{
  "n_layer": 16,
  "d_model": 256,
  "n_head": 8,
  "n_kv_head": 8,
  "head_dim": 32,
  "d_mlp": 1024,
  "vocab_size": 6521,
  "activation": "tanh_gelu",
  "norm": "layernorm",
  "norm_place": "pre",
  "norm_eps": 1e-06,
  "positions": "learned",
  "qk_norm": false,
  "attn_scale": 0.177,
  "bias": "all",
  "tie_embeddings": true,
  "parallel_block": false,
  "init": "trunc",
  "init_std_qkv": 0.0396,
  "init_std_o": 0.007,
  "init_std_up": 0.0396,
  "init_std_down": 0.0035,
  "init_out_by_depth": true,
  "optimizer": "ademamix",
  "lr": 0.000737,
  "beta1": 0.9,
  "weight_decay": 0.5,
  "lr_head": 0.0106,
  "grad_clip": 1.0,
  "warmup_steps": 303,
  "schedule": "wsd",
  "decay_fraction": 0.648,
  "decay_shape": "linear",
  "final_lr_fraction": 0.0,
  "batch_tokens": [131072, 262144, 524288],
  "seq_len": 512,
  "doc_mask": true,
  "z_loss": 1e-05,
  "train_tokens": 1027000000,
  "steps": 4011,
  "dataset": "wikipedia_en"
}
MLP neurons of a small language model. Each row is named by its layer, matrix (up: input weights; down: output weights) and neuron, and shows model dimensions 64-191. Each number is 200 + 20 x the weight over its row's rms, rounded and kept within 0 to 999.
After each neuron's rows, "fires on" lists the tokens most often at its 100 highest values on Wikipedia text that the model never trained on.

L6.up225,187,160,193,221,228,196,197,197,205,205,191,193,207,192,156,175,172,192,200,156,222,192,145,194,189,235,164,209,200,199,215,180,171,206,236,204,198,191,192,166,209,247,221,184,203,218,165,208,214,188,174,198,188,182,221,185,166,182,210,200,197,193,219,207,156,216,183,184,208,197,200,215,237,218,186,201,217,206,203,210,196,243,210,208,176,196,217,179,209,231,238,204,205,220,218,233,200,189,206,216,203,207,261,237,228,191,181,186,253,196,196,222,215,237,187,181,212,205,209,194,197,174,196,215,231,192,163,206
L6.down225,212,207,233,219,206,223,196,183,211,195,172,190,186,193,188,225,219,228,161,208,200,164,206,178,184,212,166,184,190,208,187,187,183,199,216,182,188,192,170,174,173,201,194,204,162,200,188,209,201,196,191,217,199,228,182,225,173,200,199,198,209,223,196,160,201,211,175,207,227,193,205,186,168,201,197,207,232,170,181,231,199,214,189,208,197,201,196,198,214,193,189,177,198,197,173,198,221,223,256,211,225,228,213,246,215,180,196,222,165,220,199,213,252,228,162,199,219,201,178,197,233,195,224,182,186,229,200,167
fires on: "\n", " from", " at the University of", "ated", " made", " on"

L4.up802,218,246,222,188,173,212,210,157,210,177,188,227,206,243,188,167,196,185,152,171,204,207,169,168,211,194,202,223,195,187,211,198,224,217,219,193,179,230,211,207,182,217,200,157,251,187,181,191,238,169,163,180,190,192,223,207,180,197,213,218,201,189,157,205,211,191,201,187,207,181,204,163,210,209,183,210,219,177,193,199,209,199,211,184,182,216,164,189,215,215,217,225,202,215,200,212,199,225,195,188,174,165,218,170,202,178,210,230,172,196,209,221,200,199,203,209,221,182,200,200,217,188,154,248,207,215,218,191
L4.down802,221,172,218,219,205,200,200,184,213,176,216,211,187,219,195,175,185,197,187,160,208,178,186,166,196,204,201,215,212,166,178,224,182,203,212,189,182,204,204,198,177,200,209,183,211,168,235,192,236,214,166,172,169,238,235,193,194,189,241,176,197,183,200,178,228,208,217,184,206,183,225,192,185,180,197,177,191,204,235,192,186,188,212,181,221,227,223,195,192,218,237,192,184,187,200,201,230,236,181,152,217,158,222,197,198,179,199,202,208,187,196,202,201,192,190,205,235,177,192,216,210,185,192,219,190,191,205,181
fires on: " g", " cann", " one of", " c", "G", ", g"

L2.up456,201,186,197,200,181,171,216,164,199,206,166,186,207,193,186,175,224,186,181,190,172,233,218,191,233,203,202,205,186,218,214,212,172,209,183,188,167,202,179,206,189,154,224,193,202,152,211,199,226,233,202,254,196,217,222,220,226,220,211,208,215,196,187,216,233,197,150,198,212,185,209,182,151,185,194,193,219,172,179,160,194,201,198,215,194,193,174,211,181,208,221,228,200,187,184,228,185,188,204,183,200,184,203,179,159,253,236,220,219,246,196,190,152,184,205,193,177,232,204,220,219,200,171,229,219,170,190,203
L2.down456,205,192,218,218,213,204,218,156,224,219,153,200,202,192,198,179,189,177,179,169,182,215,191,195,208,187,231,207,186,184,206,206,203,229,191,204,221,200,195,187,194,182,193,183,192,186,217,168,211,217,194,213,208,188,161,216,223,205,220,209,190,188,195,214,207,197,172,231,198,211,211,210,189,179,147,230,226,177,194,213,194,202,202,175,177,199,185,165,208,209,217,228,180,182,222,203,205,214,147,222,215,184,179,174,179,206,184,191,212,219,208,212,147,204,174,216,178,227,205,209,219,227,169,208,202,172,187,209
fires on: "| ", "==", "alf", "ellow", " half", "\n"

L2.up106,198,189,218,158,160,190,224,207,193,184,185,177,181,206,201,194,223,177,183,159,197,210,158,179,197,229,184,208,208,164,196,186,152,219,206,202,185,212,219,211,183,170,204,180,229,196,192,209,188,171,170,203,205,181,215,215,221,196,229,218,198,199,193,194,186,172,146,183,223,173,214,200,219,214,199,189,192,231,207,182,215,240,191,219,230,223,213,223,164,192,249,200,213,185,231,212,215,232,174,209,183,176,215,180,203,191,233,209,192,189,207,207,215,206,178,181,178,187,197,232,172,224,217,239,206,170,162,232
L2.down106,205,200,203,193,157,190,189,234,188,221,209,169,155,205,242,221,195,181,197,161,214,248,168,212,189,238,189,238,241,189,196,206,173,204,157,192,230,195,211,216,232,198,201,196,216,204,183,211,197,189,180,185,208,215,182,229,206,191,220,182,188,200,193,174,192,180,184,189,201,217,213,183,246,209,227,182,203,214,214,187,168,204,205,181,212,226,202,229,185,184,175,181,204,216,174,235,225,225,195,184,196,195,202,181,199,161,203,214,191,177,209,197,254,163,171,166,193,182,168,229,183,197,223,227,195,173,196,187
fires on: " g", " to g"

L11.up491,149,215,215,179,168,261,174,188,216,241,231,190,189,215,210,201,201,181,192,179,200,198,191,204,191,223,207,216,204,190,169,241,219,176,191,239,190,208,216,179,202,181,222,175,202,167,212,179,190,190,200,208,236,208,188,239,198,181,239,186,206,183,194,183,208,201,175,206,232,206,168,230,200,209,190,198,208,189,186,196,213,212,187,205,181,234,197,215,203,211,181,225,183,237,205,200,212,190,225,217,182,223,202,183,186,222,209,195,192,182,214,172,224,227,203,232,216,240,210,186,192,180,210,206,183,205,215,226
L11.down491,215,211,184,190,198,210,198,227,208,199,226,201,193,211,204,212,178,212,184,205,187,174,203,215,216,223,207,197,192,193,180,223,175,84,177,221,227,187,202,198,211,178,204,191,196,184,219,162,219,193,225,226,247,202,179,223,208,193,201,206,223,189,167,196,197,178,206,169,188,239,178,194,189,220,234,218,179,191,173,205,238,209,190,173,204,206,232,195,206,193,195,192,159,187,198,167,192,189,209,199,196,205,181,200,189,216,221,208,207,236,206,191,210,205,193,201,232,175,201,188,190,178,217,182,188,221,213,186
fires on: "3", "4", "5", "1", "2"

L7.up388,205,169,219,242,227,194,219,193,172,195,179,195,199,196,163,170,185,202,222,198,206,235,217,172,205,210,232,191,188,174,193,252,211,196,209,172,209,206,209,198,167,194,230,179,222,211,158,225,180,180,186,182,203,205,204,188,205,202,213,196,204,210,186,232,203,208,198,242,221,184,188,187,187,223,183,199,251,179,186,180,176,175,176,221,160,219,194,210,188,219,209,210,219,193,243,223,180,185,173,189,193,171,214,206,173,198,220,235,180,194,209,170,223,206,215,231,198,206,183,211,197,215,184,221,209,190,193,223
L7.down388,207,195,189,220,227,212,185,214,195,229,229,212,205,212,230,194,199,176,249,185,195,224,180,177,156,211,207,205,212,219,188,215,188,181,193,190,215,189,226,183,199,187,187,191,176,212,210,198,195,204,214,214,204,202,205,218,240,214,204,181,198,223,190,188,210,189,215,210,192,207,189,208,203,213,168,248,158,216,181,191,176,179,192,212,195,192,210,194,197,206,214,185,215,197,195,211,211,200,201,166,175,153,200,216,175,168,202,183,197,176,209,201,215,195,180,186,190,211,225,180,204,186,183,168,193,210,214,168
fires on: " or", " and", "- Website:", "–", " and "

L12.up564,164,207,252,199,188,184,191,174,165,193,174,219,211,175,197,198,207,155,200,206,180,208,179,205,181,198,200,191,230,197,212,173,214,229,194,199,176,225,194,172,155,177,204,195,213,184,190,198,245,206,174,182,191,251,185,183,216,236,225,229,214,183,197,206,216,209,213,199,214,187,199,203,221,168,194,207,205,156,210,198,165,218,149,201,195,223,220,193,182,233,209,170,191,214,199,203,230,198,170,199,200,198,192,220,222,223,186,207,209,194,210,160,172,217,213,215,178,193,209,187,166,205,196,216,190,207,222,211
L12.down564,209,187,182,188,187,179,199,252,184,195,196,200,179,191,243,179,214,246,203,197,224,185,179,199,246,216,209,183,202,198,226,225,189,182,205,222,166,195,218,193,232,229,215,191,188,216,195,215,208,195,224,194,166,215,211,168,199,210,228,181,190,197,218,192,185,188,170,213,187,154,199,206,148,200,239,177,190,194,194,219,180,174,199,191,175,208,205,191,181,206,194,205,175,220,204,242,165,193,226,204,209,207,191,227,252,214,216,188,190,210,211,188,201,144,223,202,212,186,183,186,197,213,177,172,222,177,199,181
fires on: "it", "ch", "p", " g", "l", " w"

L7.up166,183,152,188,170,189,185,195,211,226,195,178,203,201,185,173,193,168,197,204,201,222,247,169,229,243,202,216,173,189,211,206,195,195,211,202,235,221,185,179,211,169,224,214,206,198,232,224,206,226,233,192,229,191,195,212,216,192,192,238,178,225,189,192,214,207,190,186,213,227,166,244,202,175,211,186,182,175,181,195,202,209,229,189,204,175,190,214,196,204,208,243,186,205,208,210,206,196,228,218,215,166,228,207,211,182,203,204,174,172,190,206,203,165,201,193,168,166,211,235,200,199,242,199,185,183,213,177,204
L7.down166,191,198,216,246,206,222,202,209,226,196,207,199,190,192,199,204,190,188,219,212,212,168,213,211,211,197,201,196,152,172,202,199,195,199,204,202,173,193,195,200,217,232,164,196,195,212,216,196,171,187,181,256,209,208,212,200,190,170,210,205,184,195,202,227,199,204,198,147,245,179,179,198,228,192,216,196,219,149,173,211,187,212,216,184,176,190,192,241,203,196,229,216,178,150,184,183,200,188,212,179,195,202,221,226,181,213,200,206,202,194,190,194,210,193,213,221,170,166,188,179,205,188,199,216,222,201,207,198
fires on: " of", " of the", " of H", " of a", " in"

L8.up158,224,220,183,217,155,223,221,175,189,189,185,211,189,187,209,202,223,183,183,190,196,223,207,208,187,200,182,190,207,225,204,217,198,226,228,186,211,217,197,232,201,212,207,213,255,178,195,205,212,205,144,170,195,208,200,192,205,212,208,218,185,219,159,234,215,217,195,192,197,184,206,179,224,180,186,188,214,197,183,237,210,194,188,208,204,266,153,207,163,230,229,206,235,196,217,212,196,177,183,181,183,192,227,190,167,195,166,194,191,181,224,195,229,203,192,178,202,202,205,224,236,193,176,232,163,183,187,187
L8.down158,206,195,228,204,208,205,197,202,199,172,203,167,214,205,202,222,179,212,186,184,239,197,194,184,204,232,214,220,201,217,210,176,165,225,214,212,194,135,187,231,215,177,219,205,217,154,189,217,221,169,202,228,196,211,216,208,234,223,223,206,201,169,214,205,158,205,240,201,197,187,185,205,201,187,204,179,174,207,222,199,165,215,173,210,253,202,171,209,213,188,221,214,205,192,222,193,220,220,155,145,209,213,212,198,161,157,210,166,202,214,219,183,232,184,169,190,216,212,186,213,226,230,229,214,190,231,211,187
fires on: " g", " to g", ", g", "G", "-g"

L13.up242,161,214,174,178,165,234,228,189,214,210,207,206,216,252,198,202,147,221,167,201,211,199,186,213,212,186,226,201,212,217,221,224,163,185,180,192,216,192,213,200,181,184,217,160,181,170,197,188,213,165,210,214,225,195,193,261,206,193,214,197,185,233,208,206,205,196,209,184,202,185,175,249,219,205,192,198,195,191,206,214,178,205,176,186,193,254,216,232,212,192,197,202,175,211,216,211,182,197,218,210,193,225,199,215,247,209,211,211,136,170,200,198,215,181,173,205,201,214,197,204,215,198,159,188,163,208,197,196
L13.down242,241,205,201,180,207,188,190,218,197,193,201,214,232,192,204,181,205,182,194,172,207,217,195,208,230,209,189,173,188,221,201,217,208,109,197,205,231,195,214,198,177,159,200,200,210,176,232,198,192,224,192,179,230,199,171,162,206,194,215,200,234,219,193,172,190,229,227,211,204,186,259,196,183,184,198,234,192,237,159,202,211,154,178,190,209,213,172,202,220,166,197,183,206,199,207,218,198,213,195,214,218,188,194,185,200,198,229,235,188,204,194,188,188,206,207,219,193,204,203,201,209,198,220,228,190,190,192,214
fires on: "2", "1", "3", "5", "14", ","

L4.up659,217,177,187,184,195,225,218,202,198,195,200,195,181,220,200,172,212,184,185,205,194,200,188,185,184,195,224,183,183,199,202,209,158,199,197,223,142,228,185,237,209,186,167,199,221,217,238,217,171,200,186,192,185,198,206,211,208,212,209,206,215,212,147,211,210,174,165,214,202,175,201,198,200,185,191,169,187,194,182,220,188,213,177,205,207,229,172,206,180,205,268,184,198,221,207,209,210,219,196,158,183,148,232,193,159,208,196,206,233,187,223,197,178,232,175,183,203,180,201,202,198,181,171,217,192,154,195,237
L4.down659,235,186,194,200,134,208,188,205,199,188,223,194,197,190,212,213,220,180,212,189,215,233,163,190,197,224,194,216,208,199,211,233,202,220,214,199,205,192,196,191,226,180,197,206,240,200,173,217,170,173,209,199,200,218,200,182,195,193,195,176,198,191,163,193,192,222,200,204,230,158,183,194,222,184,189,184,216,186,197,201,190,162,188,220,213,175,177,243,178,187,173,187,198,213,204,214,229,224,200,160,206,184,211,203,201,167,192,213,208,192,193,219,228,167,187,203,209,228,185,201,192,209,214,204,221,198,182,189
fires on: " g", " (G", " to g", " (B", " b", " G"

L6.up248,194,181,212,239,203,195,223,203,193,190,209,246,215,237,159,143,202,169,168,219,191,194,200,197,193,217,205,183,215,183,199,213,178,199,209,225,171,208,183,231,192,194,215,206,196,209,205,187,190,238,242,210,204,171,217,178,196,193,262,182,227,160,223,158,201,211,169,220,203,138,201,192,208,212,199,212,175,213,194,237,200,234,194,212,199,184,202,208,174,207,197,198,185,211,189,195,209,245,205,213,160,225,213,158,205,224,223,193,209,222,200,205,194,196,213,167,200,180,239,203,204,193,183,215,207,175,189,200
L6.down248,191,170,215,222,201,193,190,194,207,197,215,177,233,199,212,208,207,186,220,231,205,210,172,216,176,237,180,182,184,192,178,194,235,204,227,196,247,222,207,195,187,210,178,233,196,218,210,195,171,174,212,213,197,225,262,221,187,197,214,218,191,176,187,234,176,215,194,221,211,213,184,191,197,204,195,158,197,198,179,198,224,180,214,188,180,170,238,221,210,182,233,216,166,233,172,198,180,183,230,194,217,185,249,219,174,190,237,214,189,182,207,227,218,165,184,180,193,163,188,185,210,211,221,216,197,183,214,198
fires on: " of", " of the", "s of", " de", " of C"

L11.up702,199,172,186,198,212,191,192,238,219,224,216,198,251,201,224,208,191,210,191,208,220,194,188,183,212,226,259,195,201,220,139,186,205,215,212,226,248,177,170,176,173,184,190,164,198,205,181,189,211,190,214,190,224,161,176,178,219,213,201,184,178,203,167,188,179,181,177,188,189,229,191,187,194,228,187,183,188,218,228,206,189,209,191,214,187,195,205,157,253,198,193,210,193,219,212,221,193,199,210,177,218,194,203,214,205,193,210,161,214,182,220,232,175,199,181,206,198,214,225,198,229,205,146,236,220,224,202,195
L11.down702,194,222,141,177,213,191,223,181,153,211,199,211,212,206,208,233,193,198,176,202,175,161,189,213,225,186,183,197,188,180,221,174,212,220,173,183,179,214,200,176,200,184,199,208,192,200,206,229,214,181,215,194,155,205,185,214,155,217,209,183,205,219,188,213,212,233,216,203,214,183,208,202,210,192,183,203,227,192,202,227,173,199,210,222,172,184,191,192,235,193,194,204,201,175,197,208,199,226,209,192,190,176,223,193,212,171,158,202,193,204,225,180,210,238,235,177,236,177,157,224,203,193,175,200,210,222,184,199
fires on: "ir", "-", "–", "am", "ast", "eat"

L8.up878,177,202,186,180,183,203,203,173,179,191,210,215,185,206,156,159,209,175,201,205,195,219,197,224,206,224,179,147,222,198,206,209,179,214,226,198,160,205,185,201,177,216,219,175,222,192,232,206,198,178,191,228,189,230,207,177,203,194,193,256,196,188,188,227,202,196,151,215,179,179,207,197,185,203,203,173,183,175,227,208,219,200,211,208,198,204,194,195,210,187,223,198,208,216,221,229,180,199,182,197,186,185,242,186,204,199,182,232,169,168,200,218,211,216,186,206,209,182,204,170,178,194,171,185,202,195,207,236
L8.down878,203,206,199,170,202,207,204,183,207,206,207,222,211,211,239,193,210,204,220,227,216,206,202,211,182,198,171,156,219,222,183,214,190,253,197,184,192,192,200,175,209,202,219,195,204,194,210,195,203,195,189,215,179,223,199,226,195,171,228,216,222,173,205,222,224,203,236,188,169,189,203,186,160,225,288,185,184,189,226,184,278,194,208,165,170,204,227,199,196,184,214,175,207,237,200,196,194,194,167,202,154,189,217,207,205,212,204,219,187,214,202,217,200,203,206,223,204,192,219,211,236,175,193,221,201,165,210,199
fires on: " c", " the c", ", c", " C", " of c", " a c"

L12.up240,184,215,210,195,184,207,170,169,182,186,204,238,190,219,177,200,200,203,203,221,168,213,208,212,210,189,181,188,187,193,171,198,221,210,243,197,237,214,199,172,198,199,210,164,227,201,216,195,223,187,183,207,195,239,206,188,241,205,201,234,214,162,184,182,222,198,205,227,232,208,179,205,217,208,204,160,207,179,219,181,222,209,165,196,179,217,216,202,218,188,152,192,222,190,221,201,179,164,182,232,164,195,181,214,223,221,207,207,183,219,209,191,178,192,196,202,185,186,166,218,220,206,157,189,199,224,187,207
L12.down240,208,215,179,185,183,181,203,189,179,182,205,177,192,190,213,215,184,169,194,201,215,193,201,196,213,215,198,209,243,164,192,221,185,180,148,202,177,231,225,194,210,215,208,179,183,209,217,189,173,184,199,205,211,207,173,200,196,198,176,173,202,230,193,196,172,215,160,217,191,173,214,189,181,164,235,220,232,195,225,186,219,207,224,202,215,214,193,200,153,219,232,194,209,222,208,221,227,193,227,187,212,185,191,209,199,204,173,197,229,194,229,166,166,196,239,216,210,214,175,200,203,168,199,207,218,200,171,198
fires on: "p", " L", " P", " M", "l", " D"

L12.up643,204,216,175,238,230,215,195,205,199,197,175,183,212,206,186,169,169,205,181,191,198,202,209,170,221,234,229,193,243,159,215,203,178,186,210,222,204,208,239,198,182,196,215,213,230,184,164,169,195,212,183,203,220,216,184,186,232,173,229,213,188,192,195,179,169,201,187,220,204,182,212,170,200,182,208,217,218,211,200,215,197,222,229,239,180,199,221,193,220,213,197,255,184,209,225,198,210,188,150,188,191,198,213,203,215,195,192,204,199,206,192,222,179,196,185,200,191,217,205,218,187,165,223,212,227,186,210,172
L12.down643,243,216,217,174,201,197,177,208,161,177,182,189,204,223,199,182,186,199,192,197,200,202,217,241,186,191,173,217,211,209,207,203,212,89,226,210,228,166,207,216,193,182,187,196,199,195,182,177,205,217,207,167,217,220,205,186,198,196,227,207,200,179,225,203,194,205,211,170,200,229,222,174,199,218,222,199,196,249,186,212,205,201,202,200,213,200,178,222,218,156,214,193,191,221,184,163,216,191,185,196,213,217,198,228,201,217,186,188,196,196,208,196,199,215,227,166,184,184,214,181,197,200,182,221,182,183,198,201
fires on: ",", " ", ": ", " in ", " on ", "2"

L13.up549,207,184,218,180,222,230,233,217,203,174,206,226,207,193,178,188,218,207,184,183,196,186,162,193,191,192,203,184,191,160,159,182,219,195,203,245,159,204,219,212,198,201,199,188,228,186,212,162,182,190,198,192,219,179,195,193,210,177,200,209,188,233,180,223,229,194,179,207,192,186,177,203,194,240,198,209,180,198,181,204,164,243,200,202,189,206,201,170,244,203,198,198,202,188,210,214,174,185,197,167,159,221,185,181,182,177,201,229,212,240,209,211,202,195,183,195,201,218,200,197,200,199,190,201,187,182,166,219
L13.down549,227,206,189,190,263,214,184,210,203,191,200,174,206,183,203,210,218,174,220,172,206,206,173,178,199,187,207,168,231,168,198,227,210,163,190,232,200,209,224,226,188,193,168,179,185,184,202,190,181,207,180,228,173,194,151,174,204,175,184,205,211,208,228,194,202,225,243,225,186,198,189,164,217,208,219,210,215,222,167,203,214,190,211,183,212,227,185,209,201,186,231,245,197,180,200,178,201,220,204,240,246,198,196,168,174,199,239,256,206,166,217,192,218,201,192,212,205,196,202,184,181,193,227,206,189,213,211,208
fires on: "7", " R", "3", "4", "5"

L8.up132,190,218,199,165,185,198,177,192,211,170,210,203,185,230,196,204,197,220,221,163,168,200,242,212,198,220,214,181,205,213,212,205,212,209,206,226,228,201,193,181,225,159,185,196,162,217,203,198,184,194,178,174,186,213,212,171,202,174,202,195,211,203,199,237,223,187,202,226,197,196,232,220,191,168,194,209,166,200,220,218,188,221,170,198,212,249,236,193,183,206,179,214,202,234,204,179,211,205,199,217,206,195,181,237,212,199,190,193,201,186,191,173,207,198,163,236,173,193,243,175,203,211,191,203,193,199,199,200
L8.down132,209,215,206,202,168,191,178,192,161,184,187,188,178,207,217,175,207,205,195,231,213,179,197,195,192,223,212,184,239,211,215,185,232,224,189,193,201,208,201,183,211,194,169,173,215,175,239,199,246,207,184,185,196,198,140,188,171,198,208,211,202,184,175,156,227,186,217,194,187,199,235,196,211,217,214,201,219,230,187,219,237,174,203,185,178,213,211,198,191,230,201,198,224,191,213,225,194,204,179,220,202,207,213,202,178,175,212,199,204,169,181,227,226,207,211,200,184,200,234,172,189,242,239,172,188,187,216,198
fires on: " ch", "Ch", "ch", " Chart", " Ch"

L6.up365,179,183,208,226,193,220,241,223,226,203,189,220,235,213,162,166,198,143,204,223,218,194,202,175,235,203,195,206,177,196,198,224,157,208,184,181,206,201,190,207,188,208,237,212,190,201,208,213,200,208,215,190,195,167,197,189,223,209,181,197,205,199,208,224,226,208,232,199,170,206,202,171,238,216,198,155,208,177,226,200,180,181,199,208,187,249,216,202,186,185,238,191,220,173,248,223,216,218,218,188,212,206,214,204,202,219,232,239,170,180,171,225,165,213,212,213,208,188,191,193,198,208,241,225,202,186,146,232
L6.down365,170,198,203,178,206,149,192,195,197,214,195,154,194,150,228,188,180,182,227,185,199,225,218,163,180,174,192,195,193,208,221,206,201,193,217,195,208,207,210,210,208,202,185,214,193,221,242,198,167,196,194,185,193,234,206,209,206,199,181,211,189,224,195,215,201,176,169,198,210,190,223,232,198,157,195,214,213,192,206,205,188,184,168,203,204,218,194,208,230,205,217,180,189,200,205,168,214,173,212,189,207,188,180,260,225,147,178,207,198,202,192,217,224,220,224,150,144,215,207,217,189,217,202,175,171,244,194,211
fires on: " and", " ", " of", " at", " on ", " and "

L11.up301,182,200,197,212,193,190,176,195,165,231,199,196,214,180,209,200,227,190,190,191,201,226,194,210,225,211,239,208,209,196,166,194,187,203,211,230,252,181,209,174,208,213,206,175,186,188,187,198,155,170,199,175,241,191,230,185,243,203,182,191,164,193,197,245,192,211,179,201,214,221,182,202,159,212,188,222,163,179,195,204,176,216,139,221,222,171,184,197,156,211,198,206,216,208,179,211,177,158,191,181,211,207,227,216,195,175,209,171,212,166,188,235,199,213,169,208,198,200,215,216,181,206,176,221,174,231,207,239
L11.down301,225,176,174,233,226,192,222,215,214,193,202,196,209,212,184,178,165,192,218,227,211,163,184,178,227,199,207,188,221,176,212,170,164,217,206,205,182,200,223,211,237,173,209,247,203,154,238,190,219,208,219,210,194,208,195,232,164,167,210,205,225,174,198,218,188,230,219,215,192,204,198,185,220,184,234,201,197,233,200,222,197,188,164,184,172,211,199,182,205,167,189,170,211,231,207,209,196,202,198,228,206,196,193,170,191,207,197,201,179,219,217,224,197,228,221,187,225,192,206,205,190,192,232,197,198,201,254,185
fires on: ".", "\n", "-", " str", "am"

L2.up980,186,185,164,174,218,220,200,170,201,229,194,211,231,263,196,221,151,194,195,198,159,197,173,187,180,216,243,198,200,218,203,227,209,230,199,199,170,204,211,230,169,197,200,200,172,190,201,213,200,210,196,241,189,201,184,203,232,202,156,176,187,198,189,192,212,175,183,210,180,213,203,198,194,195,185,195,190,208,200,216,242,222,227,175,190,207,185,190,207,189,193,221,195,182,194,209,202,220,212,198,188,228,189,212,218,185,201,222,232,186,212,172,188,219,190,200,202,213,196,186,195,197,217,212,226,219,191,220
L2.down980,205,233,181,190,195,193,210,210,211,208,179,195,183,196,178,193,181,187,203,193,211,222,195,194,181,199,170,220,170,208,195,228,224,221,172,172,200,189,197,181,238,217,213,221,185,204,202,195,176,161,226,234,166,241,200,176,231,223,157,229,196,215,213,191,204,226,191,200,183,160,203,204,211,202,146,174,238,214,206,205,221,200,165,206,184,196,177,213,223,190,207,174,195,205,206,202,164,172,191,209,177,206,228,214,199,214,206,193,234,231,223,208,207,192,219,159,225,236,194,215,209,177,179,202,183,202,173,223
fires on: " typ", "ric", "vent", "pp", "ely", "oss"

L4.up585,188,210,207,210,188,199,189,194,183,233,218,197,202,172,161,184,153,184,205,198,224,236,164,150,211,193,189,188,197,221,179,195,175,201,229,212,182,185,189,210,159,205,196,186,176,174,190,186,190,176,178,218,194,178,216,183,183,190,167,216,202,151,215,245,204,186,155,198,202,203,241,231,253,203,185,217,219,195,200,218,175,192,213,209,205,212,166,192,214,215,225,215,196,204,170,249,156,241,168,196,243,230,217,228,232,213,188,211,185,218,191,210,201,200,213,238,192,191,229,242,207,177,161,225,198,196,173,194
L4.down585,179,182,191,197,235,213,199,183,221,200,199,206,215,177,197,181,215,211,166,200,194,186,205,173,189,209,191,214,222,217,206,191,180,206,217,192,178,232,178,199,207,210,208,187,209,239,214,202,192,173,208,247,192,165,166,166,219,162,189,186,212,205,221,172,207,189,220,214,187,228,217,204,203,219,202,222,210,203,193,202,197,247,213,218,211,194,169,174,210,239,237,174,217,200,188,207,210,213,197,188,230,188,211,160,205,194,178,171,193,205,240,168,226,187,165,209,177,186,203,226,235,195,192,174,198,218,239,171
fires on: "\n", " signed", "=", " returned", "ated", "- Country:"

L12.up1021,202,209,205,214,214,153,199,192,218,206,203,203,175,203,184,191,223,181,164,154,187,170,199,270,203,210,187,188,222,177,191,189,196,225,244,176,218,208,202,186,164,202,204,184,213,207,180,205,205,211,167,178,183,188,218,203,201,214,228,206,185,201,186,191,219,190,176,222,227,213,196,214,183,191,193,199,180,174,203,208,201,194,181,170,203,223,203,164,211,230,196,238,199,207,239,188,203,193,202,224,194,187,205,236,162,197,223,166,176,209,189,185,191,182,207,208,169,178,215,174,176,224,191,202,183,167,189,192
L12.down1021,163,208,184,203,189,222,193,191,190,174,182,194,219,201,213,202,215,169,183,179,209,170,170,218,204,196,212,233,224,252,211,171,232,202,186,204,216,187,192,188,173,211,183,223,171,196,209,210,200,207,178,179,192,177,182,197,196,203,234,233,192,191,220,230,238,190,202,175,178,186,214,213,190,203,229,205,197,181,189,226,194,198,204,203,205,204,230,204,210,215,210,185,200,196,215,189,182,186,178,248,196,208,175,192,194,164,207,176,196,199,157,181,185,221,224,226,201,199,208,150,172,252,216,214,177,189,212,199
fires on: " Ch", ", Ch", "Ch", " | Ch", "ch"

L4.up500,185,196,195,199,178,212,218,179,193,194,207,184,214,213,160,170,213,177,186,157,185,191,202,195,204,213,191,170,166,168,212,220,186,199,197,260,217,206,176,221,201,195,181,166,191,179,214,175,224,201,199,207,196,193,163,194,224,218,190,187,173,211,192,218,196,199,173,202,235,162,174,171,179,166,184,213,216,218,214,228,171,200,210,211,229,206,176,214,200,168,233,206,208,214,177,191,189,243,188,208,222,185,208,177,175,193,195,221,225,229,202,189,176,216,229,201,223,197,220,211,223,208,166,225,241,217,196,184
L4.down500,227,186,162,191,218,200,203,169,211,201,204,180,219,212,197,182,208,168,191,192,204,212,208,182,237,201,206,162,204,194,204,217,186,228,210,231,206,185,196,215,211,201,220,195,208,196,222,188,249,200,201,186,204,185,202,184,186,215,205,193,167,212,191,216,199,207,209,173,176,217,222,164,190,183,165,210,193,191,176,217,236,203,186,188,193,204,212,187,221,186,185,198,232,189,228,193,170,240,197,173,195,184,205,172,210,201,200,231,185,228,180,185,168,198,184,177,204,215,202,221,212,204,158,191,209,171,177,217
fires on: "\n", " Act", " directed by", " stars", " by", "=="

L12.up341,186,219,174,162,169,179,236,220,176,232,197,198,197,211,196,181,225,186,231,189,198,183,197,216,244,215,192,179,236,215,168,194,196,214,193,194,171,204,196,236,194,221,224,212,212,203,200,156,174,200,206,208,177,176,183,201,216,185,206,216,181,185,193,208,207,158,221,217,182,211,187,200,194,217,205,183,201,168,252,215,227,213,198,234,215,240,202,194,198,219,249,215,193,220,200,227,220,197,172,222,186,216,226,195,177,179,158,205,164,216,187,214,185,216,133,180,193,207,226,179,210,212,204,184,200,165,192,226
L12.down341,214,157,189,222,234,223,174,207,196,180,194,231,211,186,210,183,194,192,206,224,217,215,206,195,204,187,236,171,189,190,190,211,222,168,211,206,213,192,215,176,181,191,225,211,217,168,203,220,195,184,198,198,205,205,190,224,191,198,212,214,226,172,197,189,216,217,203,195,145,212,199,194,177,207,263,231,208,198,223,194,228,178,185,196,184,212,182,215,146,204,213,233,203,196,154,203,182,201,205,202,177,206,178,210,218,206,201,206,193,191,180,218,222,205,202,207,177,185,189,208,223,156,225,175,216,244,224,236
fires on: "1", " c", " the c", ", c", "-c", "c"